config = dict(
    hidden_size=320,
    vocab_size=8192,
    positions='learned+rope',
    rope_theta=10000.0,
    rope_fraction=1.0,
    bias='none',
    parallel_block=False,
    init_std_up=0.0334,
    schedule='wsd',
    decay_fraction=0.658,
    final_lr_fraction=0.1,
    max_seq_len=256,
    max_steps=10017,
)
MLP neurons of a small language model. Each row is named by its layer, matrix (up: input weights; down: output weights) and neuron, and shows model dimensions 32-159. Each number is 128 + 32 x the weight over its row's rms, rounded and kept within 0 to 255. Numbers have three digits each.
Before each neuron's rows, "fires before" lists the tokens most often just after its 100 highest values on Wikipedia text that the model never trained on; "fires on" lists the tokens most often at its 100 highest values on Wikipedia text that the model never trained on. A number after a token or word is its count.

fires before: "." 36, "ED" 8, "_" 7, "ata" 4
fires on: "N" 22, "m" 13, " L" 10, "C" 9, " Q" 7
L3.up1253:117116152136114090122115110118193176077182116141100112139123122125103150167154208114153105138116093119202149161187132189042176080102146109079143088085194152118159112171116099106171138078116131067124104144113105163129149090089096122089159147117073118057173144156122079159110110131124135163132116141110107067129062190103081191139172075125126133146086183059140151150143139117142120154145
L3.down1253:071154127141052106163120139132134161141125130185077154114128126127148168142118168085152131126076145136119161154168131094086133136109122137100132124152153140074175129112186178090156135134104096105127115084190134126178169130134124161074120134164121179146054183150126093130119116088170089143158138070197152097105107134096141102146130159126091164097139129163164099134103090174210107154120

fires before: "\n" 54, "do" 8, "\n\n" 6, " |" 4
fires on: " |" 69, "ten" 8, "z" 5
L7.up129:083151131062146089098103186125082122081143070152095090164166152105126081110096108157126124146083140159108143185141146130172133166150156103113111123092085196190110145097111154105134088130170158164125110079112109103157098133090105148165099081183186152124097181108136144202151158085109139090181139177103122099112157118106158141117130074130139110104102135108151141143126061116073109118126
L7.down129:132113126122101139100097114203136111153103130093119139127080088122136099118076162148128122037205086112082097153171163108130207087151083134092139107089114095134193092135121197138094072144133061138195093066136187123130119171157142181112163134110137118132125173084125079126107142114132120082113194139097054136118113141098119096134099047095147123165138136189151128175091163130129160127202

fires before: "=" 99
fires on: "=" 100
L2.up338:139140161213151134136123098094137132148140173141113159127115139108197118103158121118125173160109138108146251124131082157095102113116144103097095139101084099126151148129162138154109123052124167073160172118105080168134156087146111117124105091106120143158160108079114127122187104120137151111152176134104158113106155094143136126150107129159117132145145125114119146153152152186034117137098
L2.down338:136082196106127142135111179186108149134124102156181096141129070104174017110155081165154126123161153186123113159122087127105111146099197169079066113148171193128154182131186140136137129094137097125068161191105070147152115159127070159128146095118145145086154169102160114107143118102146106106151160104132166132090137165116166155091236100174127111182141179075096181094110076112123149155156

fires before: "=" 43, "ster" 6, " 2026" 4, "te" 4
fires on: "=" 43, " Pro" 11, " My" 8, " Ne" 7, " Nor" 4, " He" 4
L2.up499:097143137148113169144145139086160162138088109138155043180114126079112158092124145135143136109141137108114126111168037144124121114117090163189104149125082107135158168135169099069201129124167168111112107066144095126176109106090133118079098185127147111187165152140102177073121090098129120110143123111138211145173113121144087139125064107068195091122154121161116136089114108087114135124104
L2.down499:144118160124144136121137111218107131129119174087151102106153170156102125158125102097144201099165100190174137118105134105149085132075189119109086119145128122108129082109122142078051087122166136081110137118171125145098132105079171134109151062124129140150097122120147095153146153084127093140151129137084072159108131171157063149112133151129181129082162159143091120164099136122116088131155

fires before: " Gold" 15, "s" 15, " Platinum" 10, " Silver" 6, "km" 5, ":" 5
fires on: ":" 33, "/" 23, " |" 7, " 5" 4, "IA" 4
L13.up1154:091129083142124158151105093078133111117141076137139122213147129196139094150125113104157164174135133140164138109201106074185138059143073147178152138178126202163145093151112075153117086142131128110074145075120115158142139176094170152133140140148162138168090143119142169098152141181134142173150105153133106092120122170062063176090158098103097186120162091100107099124115184170072172171132
L13.down1154:170076066139122116148077123142118092112123123070104119139113132157116113169122085140075191142175165136131104157079146160116091179128180128144066126152185091108122112184114135099132125117117110164161111150120130110146137135176134125141136110068122111124144159146053128115109134151139152121163061108081089139088130156144117078167145119111126167119124112163163094170150139143137158126146

fires before: "5" 12, "2" 10, "8" 10, "6" 9, "1" 8, "0" 8
fires on: "." 64
L13.up896:080145140108129140149121137137140127134079068129104121107116088087115178095131099145055103145126147147178141081133176158113111135076071091159182136227121111136177176103183149184133151170132125175165175203045081106116084167134156173127137092147151078130161122176119113126095119169126114148085135124164088132117203112145133132129151118140165173145129146132172076175077125063082099152104
L13.down896:136086170054117103198079137145126136152109115100131149173102134125099139156127097115101124169135121126135139065124097124093101147144124169096110125125140105194101107158072088110102155177108159149140073255095099073129108109128081122126133127132107115123114055136151177124128101077160118193134074125118129097099138143122108116113068137088167170134108094093132138173090131085135155133124

fires before: "=" 22, " 0" 18, " 1" 8, " the" 5, " 6" 5
fires on: " |" 40, "=" 15, " by" 9, " as" 9, " =" 7, " to" 4
L6.up463:168114157149121149072097079131103152120152073073117063091176167120168158080115112182106118155143160134101067133111111082098117140094150123119116108127203088102117136160114179159088118115121123103183134224104088125095138106084132049122122151100166138154072101096137176130104165110131082105130153134128155128109120117119127165135137173128120123120143117114200123175127134051118110143126
L6.down463:079131127112110154192079204158068105060087113154123141137143169125129170142087090126080134142142112175151171162085151096153096138188163098138146215112125108151148074157079136111135127094165112160158074112133142188128106131162157090139118078095085154141170106073126185135133113148113129112180130147136152153098116174131073137058106109109152154125149163177062122067160115160079116077122

fires before: "0" 14, "1" 11, "5" 7, "9" 7, "6" 6, "8" 6
fires on: "." 54, "–" 6, " |" 6
L12.up1001:101128171099094123121112096178106087100181074119167118154147134137152064125152108095144110145122195175071145075141120104110127147093143143151117152057118119129178140188110122129141137159135132095131124186187112155098068103090192118153107147089096072102156117083141134113144162119179130116097143121170108164191163093123180095101151017134143088157140164113128201116158100122144153106096
L12.down1001:118115144070181130143140074147087075071094158122133099157119152147059116168089111112158182181123163135049162130154144150127191112137121125161117167198123102128120097142146059225109134132104117116136122227133104146132174113146169139135138150145088058097115099075127143146098129127152110119100183099084119091138120100138097141146152078130142105147148113119070180138112159128152141128079

fires before: "-" 92
fires on: "\n" 94
L3.up21:147162168120089154101145148123146092097171105149100091080116168112104154166195124112142123073182155152145116142141111126119198148114124149114152154119100168115095073138101125197113139119171186164056130170175151138163149173143126143111121070087191096145181127130150126118092102169133126117114075140155153106163050161117138160068069138157151143080122154079131141148109122158130151122183
L3.down21:098155126140144131116140121103189119073189134136169105089090152102108146132188106119133134076131080113147112155132130127193154185112164131130159158079121175134121087151105059167120144110190159170064150193143148164152163162143135096139131086138126119138196124140132140140084129144116137137094078127144113144126096139134104199081066160133151140090094202106075169180111091127140151138178

fires before: " 0" 22, "  " 10, " 1" 9, " 6" 6, " 2" 6, " (" 5
fires on: " |" 79, " /" 5
L3.up284:160144086126099088137165127093137175191137124125139166106105179162116132113134109173172120135106118102143149154118153095106157183128114183175160074128126104139114100109139130140183119138123098162121173217133146093146155108126137095092151140132184135092148139107044158126078163118140161123111108099068149075091145084080131149075173129132043120098137165155157057141160132117108210082138
L3.down284:184146163169136124153147137084142106185087205155115154153120111145154146086129052095136073110118155181129198118127137160130179092098138124174175144111180078132127107142095140100116100105104122090098152140112172153154060155168151108145124147194103118122121153160156124099191130120072114107157108146156123067099142139076107146017145097103139111142094186118128130200159089070176124116164

fires before: "=" 94
fires on: "=" 93
L12.up740:086134092154182121101122123155161213098104091108136083096152088106054122164144194170099106130167144083118126124150091090109199121128192226084085103139049115131136142133187134131124111136121102156118138174127092154118133161101130121137101158162140066126088082102162064083112080166126132108137125073218126171177146089152093054164139084105116153096160164177137117184112091112133123100127
L12.down740:136120144150155186134113148136132108141072126116108105094164132161142168182118063179139064143163130133151071087142123131173096196106086131156136149141126059105083147119067209125093131098079115126148115165139171150158078154106100127137133092138155152115151147086139065142121157182082098140092160161075110186126144153118124109085087121151120116154130117153068150127088145143111135158104

fires before: "=" 40, "s" 10, "|" 6
fires on: "\n\n" 66, "/" 17
L3.up514:114119140120118135114114112082064143106119152155191087111111086149125096099084124145098158107128130134149089064155138083120115162160148137092104114133106143146135068105150118180117110093127127147098131097119090161156133078082136128121172154141074139113153134154047130137150181181159107099056109125153102134193138089083115133149152092139061145143154070101126160183102119104091201222156
L3.down514:079151125133110132110125146144147090129094097144149158169107104126125137098105146134148126129113102121116079110169131085136070125118209071144141128134082150125117109105167126113139110066080102177147069045059153138163101067130129103114131112145136158179158149109125061140110134151081146169126184153137123161108136046087127118140084139163098115108173119059170151071112147141095100115150

fires before: "1" 23, "0" 18, "3" 8, "2" 8, "5" 5, "=" 4
fires on: "–" 45, "-" 17, "′" 12, "=" 7, " +" 4
L13.up1204:121127178019107168147122112118070129153133088096096101102159138131208059104119149153158122159074089127142098104138132160177101142132173174136091098118146136093080128198140121195120118121160127124135151151131172123100161169153174105139144139179164157151137120097120143160094158071088125191142122151133163114190117087166123146082156144122174163115083171163159127075182071123103125098182
L13.down1204:119081197110091104150154167155180080128090080104150090102155139103100155156111091173102126132144137153181094103114152088134158150106097175145121135106097156102138144067153032112115108146185214153112174174123063201170124131157139072165124104112074160138134060170063109139132124149136112116084115081116187155132116136098119106157109159159111107085107143113155104094067129076148136090173

fires before: " (" 38, "6" 8, "3" 8, "5" 8, "1" 7, "0" 6
fires on: "." 53, "3" 5, "2" 4, "4" 4, "5" 4
L12.up835:204095064104192155112163139152139198139124150110150122125157146146156151106183123122133103143138083077118098133117158101093085110186144188186148124126124122109178124130169104224117141147071167162148136146153159145136170116035128114164115112170123090141127067105166147148123092091169145141155142152070156094123140162128112131136118097112172131129122170161114139141142155075141129116060
L12.down835:104092114089153206095167129110113132119105109092140135122111197182163087150113110201120196174114158109110116095108140171146142165114147148166141105171157179138099099162105103131168093072135149084167099209137095122109113156148155132131123113075112119131171154138122168131105141147129074133129154131071105128170148147120138165151144060104116131100150138103127185103142159118084162144088

fires before: "|" 46, "sha" 10
fires on: "\n" 46, " Gre" 10, "n" 5, "nis" 4
L12.up346:176103174111104176112121109122127134105136142097157150132130161085099122132133102140139129121111136090207118175168078139086116102089121167110125099148096185056147136093083141079130000133202069133125166144190088113074107112134131108100047170133126091191105115165130172108130126139190054099068205127181129108115110146143159192057137173110152113179083178136149094133086171159134148119115
L12.down346:133110162171111075143133161154113070135119118122133081048142143070154148101144146100133161109149177157131116100107136113148124106081159107097052076098101128162144140074107131073110109171140106133112147205118131148134120127092164117101078141150118159114152120128131094120119136168148160119100130124158111177139083052170141120139142110151146147146129127202102126096085116154143120146120

fires before: " 1" 34, "0" 11, "1" 10, "=" 4, "2" 4
fires on: " |" 40, " +" 10, " (" 8, "=" 7, "−" 6, "+" 6
L12.up71:147089112105169106138095102116137141141165111111116073156110176122149113141108141125170112114140105076135157118119151179066163143146063104104125105169166083094078191176103110112215075171157113181097111155142131149120110131151142138181125124114170164074108108106089095136151145152131126141123111122164100134090166090181183122102121105149161137119125192116122135114108132115138148124118
L12.down71:126151108067079160134094150166186104117147148095122116136122108084079141132140106145150151154126110116127101154158163125137162115134168148068146120049117131120142106084069147106142144176105122231130119151170086151110144137117129114117142127093097135078131147124180163148137103149155197090119129132095132104119156075155143151154128178169165208110091137192157061144149150154084077106154

fires before: "s" 75, "a" 5
fires on: "'" 85, "mi" 8
L3.up27:156135100194170107128112108205095129126137166045129087144198199153113094104136124072168080127150146110110191166104169142155202107196140184107155139136110127152127091164161114165095145091109126101138073157122184099119078095088148071139088143164160141120102140139096096080081159215093137145102143125162113149119101114155156103109117114133124102160147085067159122093128127139129111125118
L3.down27:140123136116143104171127095129107162085089160148107104145141129178091178090145111127132109117157096049107133145139091106146216139202141109127108109128099121150104123129200081157057121199085188160210084104061142097105147158137083128109107146146137147104142108147140184093136088123141103177102077190087107124093067092162133077070075105128177067146095138081070141144148135098132141105114

fires before: "=" 69
fires on: "=" 55, " out" 13, " =" 12, "d" 4
L3.up287:106175159121095206126148125118052126104147133163116152123160119115182105178182147172125204142117142074115152181127092134187157100150127098124146098149094081157112152168169102127135162162096165147145115115115121125127142124088117141080138150099137095173151104141160156134168171153098102124155130132192142172147166135157129171118149106122156116100078132080114159154088197073097062137162
L3.down287:113135174124124107187122141185131174074139038181119076179157133127125126155201111158098145106162060150180085180128117168091118155158152156114130139179139127121141109111102158144151134062150108103169134152117160104174142119124170096151184156138140144088093159048105087165136124092157182181143112139110126151080110106143178167057092115110126140161104136160120079108093085104134132128097

fires before: " |" 38, ";" 12, " on" 8, "," 4
fires on: " Candidate" 20, " place" 10, " Platinum" 9, " based" 8, " Bronze" 6, " b" 5
L7.up1272:147158149176139185123107130082147105106110117141111089141104144124130098096131137099119150115108160123138130092183126107095189130116066105148134117085157196131123109149081123107184138167153149042099103103147118092126093155132153081061174095139128137190153129139119115120107157180137102021169087134113170146118073132073094131170127099118046163124128088094081171082157118133143135140165
L7.down1272:146152108134066119090111131157090127086132183098104138133131092214075120162070115123145121091117097122167131114133151106115136139105172080155168111176128086074089132068190117132138082126172157096141115140136092133121129123123193107142103152169158176110130138092136161063089145104132127115134168110144208130152094128093153097093143064097149111125090147106198155135175119076111108084118

fires before: "s" 73
fires on: "'" 69, " Hi" 9, "’" 6, " Wi" 4
L3.up924:091150124093156127126145095189125113167152144145150138127113152150066115171143174037131104121052161075116141129203130199106147124088193164105136169086131155183104091137139112148105114117101127148131168165118121154148159095118099106115143094103145088127173164114103099168067133018078085070103120097114034105199102134179140094144085137148092128179113075098169090186105075128131111123129
L3.down924:091142139206138168136134169147142129125163137170176093118119143124109150143139126149115152090206119111144096107123131118090113156128168122165161198179087120179098148175129142147121178036168141117100179217114184131081130131145061129121118114080147108114122184102138111134117109120098081066184071136138129096062100124102139109120135120099031105128145114142174094125155122117141163109120

fires before: "\n\n" 25, "=" 22, " the" 9, " he" 5, " she" 4, " —" 4
fires on: " =" 32, " where" 17, "|" 15, " with" 11, " |" 7, " 2026" 4
L6.up464:126081158108074090110093109100158171068121129101093066109110101129159154163198122098168144135095125133155116124160193133094169134099109181051109092095137097136172125141130128081125139130211092163085162102076135159129095160147136112086176104151103149141095115089133141196127154179109074152152122139122133112095122132134146122154129110080186102143149142156095122120082110139153116157134
L6.down464:089118124097140107115112119131149127136088095132181173156122110104198125163126156088158055110166121135118136097200191110134113061141170106105104188136186034097176153084126138138097146214090133151143155028148078103183151158084179124133173094093123192110084187101081113146144092169134092145135138146153087079146100135158196108109148095135097134120110108132154130155131083145202107115111

fires before: "s" 85
fires on: "'" 74, "nt" 7, "ld" 4
L6.up1023:161116107115145177160118156185156141135168106060128171119143107114164169095116115140178137102153136186118204133118105180091163123125117138189130161131175137142166110079166000203107122101118151136178067154132149127161090108111120114158152159124064089133132100109106048082153120098105166085091154139065123153080178144161149107107131164146134097074113151120110079103133169151136147088114
L6.down1023:120129109150114107168099145150074134125155089122126117081110158108106150092140172087123170139127178100076153147072137149083137082147132148099133173124143141187108167107185085117157106131147110146116129185083124116113152112156125107125158158098100136135193089081083113154056107169118074084121117115151114167152192132143149178145091071139120103171120204139165162142125082150136121105121

fires before: "\n" 50
fires on: " |" 51, " Re" 14, "|" 6
L7.up452:083126144086065120183101116103064095112108160128141119111192149103118121118136084114100149134115083134098137122094099134198126105141150099107148106127142130174145067093159143165116073165186129112121166118117074132092127117125111184100064086101108087128135111091157119150141215030122124170123106158160143084097157108117099138118150110081147086123122149158142134099098184165120133094168
L7.down452:123121116131115098079138138147176103138048185099140090179156144131119184112103138122112110133115158183129090114127110108163152073113132188101163139082111092064104093161106129055143213110092112194106107126166158147144147123146099092183144125092110121103170150069132113153071109157155075163082137118125123166141113097200117078122161135142113129180197030122106113126120093146154129181134

fires before: "=" 75, "\n\n" 18, " =" 4
fires on: " =" 91
L3.up614:095143149056124175147081103106127097140128206101099115089085146120174161167135119121181167211150129167105142127162134191134096103079149158183171118144131175134112065129123192088131120098178097070124099149087117131156091109144116081142111116161111073058102136094110112070109155129148148152138100128109122204091092126126149091103102117101132144142100177210126100141120114171168155159168
L3.down614:085073183161160115097134133152132158101105126098165064120109105133099168135162090152085154138154116149199174127148121110136107109137143066095055126153158184090168113114026133145182118110132116098130142166144120104123096103133081131115143098127146067127165106106120107121121116109186132161119188083135158154131117163140146166091126106077139097093134131150088125177152112142183076067122

fires before: " The" 18, "\n\n" 18, " He" 6, " She" 6, " It" 5, " In" 5
fires on: "." 86, " $" 5
L12.up33:075164123160157179083124131108165161167092089136106063117124105156127153099123142079082164101108099140099177144103218120138139112108092179165125133060141146112141114133128076178081159093122135128118183096084162099076120131185107168135088115114128087163149223099150156127181167086069110086122117115129158095140112125121117177073117175142148122136164115121119124164131142098123148133091
L12.down33:069128103078138115158127080156146131155103146081126157116118147108138123142164164133177187069209134173186189054097130096156155131144140123099142110150076109058156167117116050085077158176138168169171067124152094116180114118162132115144113101109162111082147181086161145139082134132108130114110205155187117167087167136091123066137207138138121156138059104111170117159133063112151112096086

fires before: " |" 52, " The" 4
fires on: "." 74, " |" 16, ":" 4
L3.up314:107131155088154132134072150146155190163132142106150140115149119135128139117175113127135151152100106125129125106103125079093081110150153083087162152138098111162159105150144105081141107142019123061103166093127105168117141180111136100090151120148111202051149115129149102110030103099125181169114148157181135099134137117007090122092071109116109174107128120131089119158092126139133150112129
L3.down314:147164138138080137123147216124114187123121121130085190139095120138117064160091134127150135133120112178087098119089161075085138111090152100111189164112033144101103143213123149141067101139176132181081103139155170135166081175159138114163147114130104137114102185166136118196131132156089127094160095129119163186129156170164173077167153123146168138169086134153146152199121130125113116119132

fires before: "=" 49, "u" 5, "us" 5, "rix" 4
fires on: "=" 27, " =" 22, "t" 6, "in" 5, " I" 4
L13.up907:076129154158167141125140160087150120137138136125112083088152170142062181118084126168073133126120141150096145175170145125124156142121129170115054133151101154095164150148153120218135111107086118203103140142090122135108157133074143076106162120143143150055111106167088131088155117066098132118199124102134096104153142120129179116168173109145186106127143105114110105144066038232155121117134
L13.down907:070123152231142050110085190111095106201164110138138105103149097151089109134057081154107130134120163162135122176121131074143133146140084172139120108178098110156095139167165108081099135160083114102145151096122136121158137129175159168077123094125124095113125154119160090104132115129098122147113132108076120161102143132104128137173130128127151178150120105135080112128135155173168119173157

fires before: "=" 95
fires on: "=" 91, " =" 9
L2.up824:084151161142119168124100122103149112118099059153172089041102127109158077107109139099165098153105126130119132110155117050125148142103134135197160107088117128140130137180159180178125092102139172147191145123078082194115149126089076122166170133153140130158123131127184144155169129151089142166128169153084083123122127158122089156162096124084137089178121161112163105159097128155127126173130
L2.down824:094105148081094135083110073167122158143078116135181083105097138105119117101139081111087115107111158122100136180147109111140158162123114108106100188165122147137166123106125108127137132182186114128202094162176137161164135065115106105078113104151128083125179074128136093070110131127125156159188124127081162133152186152169095139147132105129205147106119119079195134158115096110142078079114

fires before: " |" 21, ";" 10, "5" 7, "7" 7, "3" 7, "1" 6
fires on: " +" 20, " |" 19, " −" 8, "+" 4, "5" 4
L13.up114:142086209165128102113145165154100153120146060148099130129076143148176148103100089135111071122118121142193163126073142152184071117090198134117178132149119072149128138131114124125126152126159109152083139155128156130101131133116183096166145182168100185126173107144128146169160055119117101086112052124100159146130074119191129158134156120112152169130104096153162107096124150126142122082098
L13.down114:179122080188114146127132146140139202198102131162152108150142138077151093137095142150135101150138123165098097093111109097136137165141155204155082090183143123088125133169198026116098108092171089138086202099119154120120136101112087131050138118200076159127069120092102105163089165098190153136142133156138136157131144126125151138193166162142105144113105096153179176105134108153092164183177

fires before: " |" 64, "." 7
fires on: "5" 23, "6" 16, "8" 13, "9" 12, "3" 11, "4" 10
L2.up488:124091129105099088089154097142082136097112112176151158171129079134125117102121151108126173122091165153112123170133126116161141107217118119107165159167125098108139132110133122153130183163154131093146183098086141113095073102161141160107052127171167178124101067147167144190072087145113106087142089099150154071130163133153125145179102172126147096170130158123134125148112141087158122032162
L2.down488:121080113112125173081144172144096134153114097135167170165133084122132101128132146130102064108079122113144156143123093100172125147109122170140182163184121063089143090149096161150126106136131168098091115096115172159131115106122109145096130110152139179125069166062162103096099105176124217139141066148133133143078121139099201073116129187106143115158162156074113101129088114076142108108201

fires before: "s" 33, "|" 24, " −" 4
fires on: "'" 25, "  " 24, "(" 8, " |" 6, "hi" 4
L13.up967:110132102141145078162149106205166213137049123051114126191141121102145153112078113159147120154124121112092150115172158151094121140119152108118154125137108125074128104132134110145101086134126204095228119161157190129115123123087145142151143101127173060171195117074152158158156095174173119148118111104081140130100135122170138112156110105158086128149121155100166105110100177101154117124118
L13.down967:079081087000179085117130136143151155120169151140162073055149158087106119139178122205167137160089144085112152132117087129134140105146153144160133125095131124127137121139160128159132157122169112149124168159134160062151128073117111111124120116135109121122097146110180199136103149113085114115057141093123105041121104129095131162158155123123147066119129142150148109178158136132077151148125

fires before: "6" 16, "3" 13, "8" 12, "1" 9, "0" 9
fires on: "." 69
L12.up1140:175069206105211123138139075184079120100131105139144117076124167110107166139153118159176132112168146184144129145126149131195103082108163146170141153099113092166231170124206127166113201103166098128110140203105105132072157129093110119131101111101138091132198084116161151151155129121124148116088169163128155136071127118117084130104157127143177124151161119131118119119153154148138148140135
L12.down1140:088139113111123190125167144138085112118172109112134084125130114211140170117137164060107101119136121112155102120107117152103126066009153057127129097145135167091082113161116063140114109104087225138135110219107130165202128089207177156109130092111130115145107107089047163172092095132127127131088144088160141192099147067114110103114132103145160220124160104075100107148124155132085189135093

fires before: "{" 13, "s" 13, "-" 13, "(" 5, "2" 5, "ä" 5
fires on: "(" 20, "\n" 17, "^" 13, "{" 12, " equ" 6, "ä" 6
L2.up893:151109122097137064124145123131129160124156102083113127114092121129093126144095180065037143136134175095117102144113105182113152136092062180169134134115120169127139094157157087159137124130132155125128092125161179100119117144172159200105122065127090136152137151127156039112119134111130165132133125219134103128150164128151113122080103100157148106098077124103108179130191143151085159076149
L2.down893:121144148070090116091118114107149181179152103120151143112057211125148123136141153110072110147110105112111071098095168086093148132107174116173137147133111200114112130147084107109130120156141099149113082180137156125148124145183136115100091105081121157129148081063162083132080196135069134137164114113101112138114186134161169162141084112145147118130105125095085110151146111129098150133098

fires before: "\n\n" 33, "N" 19, "E" 10, "W" 6
fires on: " =" 34, "″" 34, "′" 14, " Mean" 8
L2.up732:184133128133156114141130143132126146136132113061141030098120090082170110092068065144100154056148134093166150154128118110158127177123181116137109099127081101138131091140203152127135020130129177117113151120112120140071113107143107106213167125171086122153115122095170122157126123046156083097154106149094154135142116145131068154090159126139153135097156192188090138151152125128149126143144
L2.down732:130150126138099143147141140165109144090126151098159103112138117107163095170150117131078183149165135124124113178132100151124140151109144120110141147110129131160110102147154104144132127147088107077133141160126114088109049148115175092081120105109161208083138166094109121175106123120190098142143100101167178191149156127133096173153118131115125189152164195113136121164116134100137118149100

fires before: "=" 58
fires on: " =" 51, "=" 5
L3.up1096:122156132139138144068164149149119131058135117124053121123111087161110104119144091086136169144112117148108117144129116137115047141152163111111108149125168158106124145145139115115198177159103179131130101113124140143090104096135132131153090168152194136170151114090068150147101115172137130101111112165156205120077155095137156142111174094145142094144109149101136174146148099132110175107144
L3.down1096:155135114112127088081089133137185108167065163102124123050142138082135175091196168087112093102130138118113147117109137132124145112127089119173168087115108141139181143121104181132140128105169135128117116135123115158190141169094135098096178093183117096161153160100160099121134167125117151134072091135125109128135117181163108199139124168083097147140131104157078137076124147103172112115053

fires before: "=" 91, "\n" 5, "\n\n" 4
fires on: "=" 98
L3.up1232:128107129063141151086143085136147171108089145142155077139145130121125148140185182094146133145109088114143171109152142118151156154105127123121122153087094106126176065138145149114212084130145160206129094103110121187130119117110079104165114091128077099139079099146164068138133141146110098082122145183148147172189051152125099113112138125108086132170116155113147125145110116110159148098156
L3.down1232:085113137106112146207075134103049170144098133113154072170105174138115104199089146153161107104133136153107117082150156067125102146125151042116104164132148166078159109153100158101091122118129194159150140105102160100158097132099157133081146078111152177115147115068163070047120170112078088123169108118153129156144099185154106111183086089139150152131094155107128150132130117135187062120141

fires before: "-" 50, "|" 11, "=" 10
fires on: "\n" 61, "\n\n" 16, ":" 8
L7.up407:102111122165133131163126187108135126107135155100145147129119104069173135153193064091158143131095140131092146148133158096121181144123103178115108210142120201132080112113167121146102093143127146141159079109118104154167065133110108100099120139193155112121130117155134137057165146145133133073088130115132162128120137158135086168090067160092138104186145161061126166141126105093192130127147
L7.down407:139150191108099134158190127084175137083155129170121172107100081178122097204142046135181171122137149134168157057105132138106152158126171123151123116120131151117067103128098175108155144133123158121184180140136119096136133136134121104128134083125138102130178090113158179088126120150090147079086100188098136134103197162097109165151101128114123115136130164124124181141098100137169124144141

fires before: "8" 13, "6" 11, "3" 9, "1" 9, "0" 9, "5" 8
fires on: "." 38, " $" 11, " £" 8
L13.up174:147141136181133131169123083145170131140093098150071181092130144170153050189194140145179119114146150093168104094139170097132193162120168105142144152168079148147178147206183023147123069100126151149166077188149148115145110138121147102176099168102126122132105155112115154176154127172116137143175108134148095155151116158100211139169161128153144106158144125108143131118116129065112152117140
L13.down174:130086087067119115100122105132138120138058101152135109160115098160181156082100125086123081135126153084119179205132082114115161077127174132110130120100126114110093156147193000110121112143154110094135140173129142164144149118150152127098109108157132154126104060103155161179129084149097137161142150112119123123130177135144103159093119155167150139139151097091130124131135100081159076164131

fires before: " |" 45, "." 9, ":" 6, "s" 4
fires on: "0" 13, "2" 10, " code" 9, "6" 9, "+" 7, "9" 6
L2.up349:160125132094114131155126168147107198128069103100137140137135161134161118120081116125076108099111102130115122147113102110212131168134099109082127120132119165140092079137190077128183104175048100073095150116117159104133102123160165132122124072146163125093147137138172115145070101191144129148120114103128123140141125103179140129122098050083132138164099120181104125116109117134067216126138
L2.down349:126133152111096135182133095189123139187118110144076080151138096110125161145156109139129131168132094153130149145088197090168129127142192145106104085094136169135102149175172129163135145169072167168149155117130165121123131165191154078118179147168124142127101123113176138133121156238087118177108139133160160151146109131167101105139159060120125174137097127165146131131127112110124120165153

fires before: "=" 46, "\n\n" 9, " as" 4, " in" 4, "," 4
fires on: " =" 36, "=" 21, " later" 6, " up" 5, " such" 4
L2.up473:108175172085130145177198117141172170065088063147162056097138148172156087106130090094182106119110145172172125046163134143102141137150117147113130130114153094111049102135127162191130136124115105106129114117125118157108160182192130119126174153128098161113186126159083127169166086123132105138087138107140094152157130159143125088100166097119085117152076096085104133121094127167129121139140
L2.down473:135071142165102143107087153133079064191115203128117135106128132127121067166089157113137100086148082169084159090145158102082107107127135120145107071140110107132180136082131097117137158137103126086142041132145116113156115105113153127101152088133191127157078146097132119072162186140127135120124156062131157124161132147120152114159087122121135164188103193192091180140128124112120107115137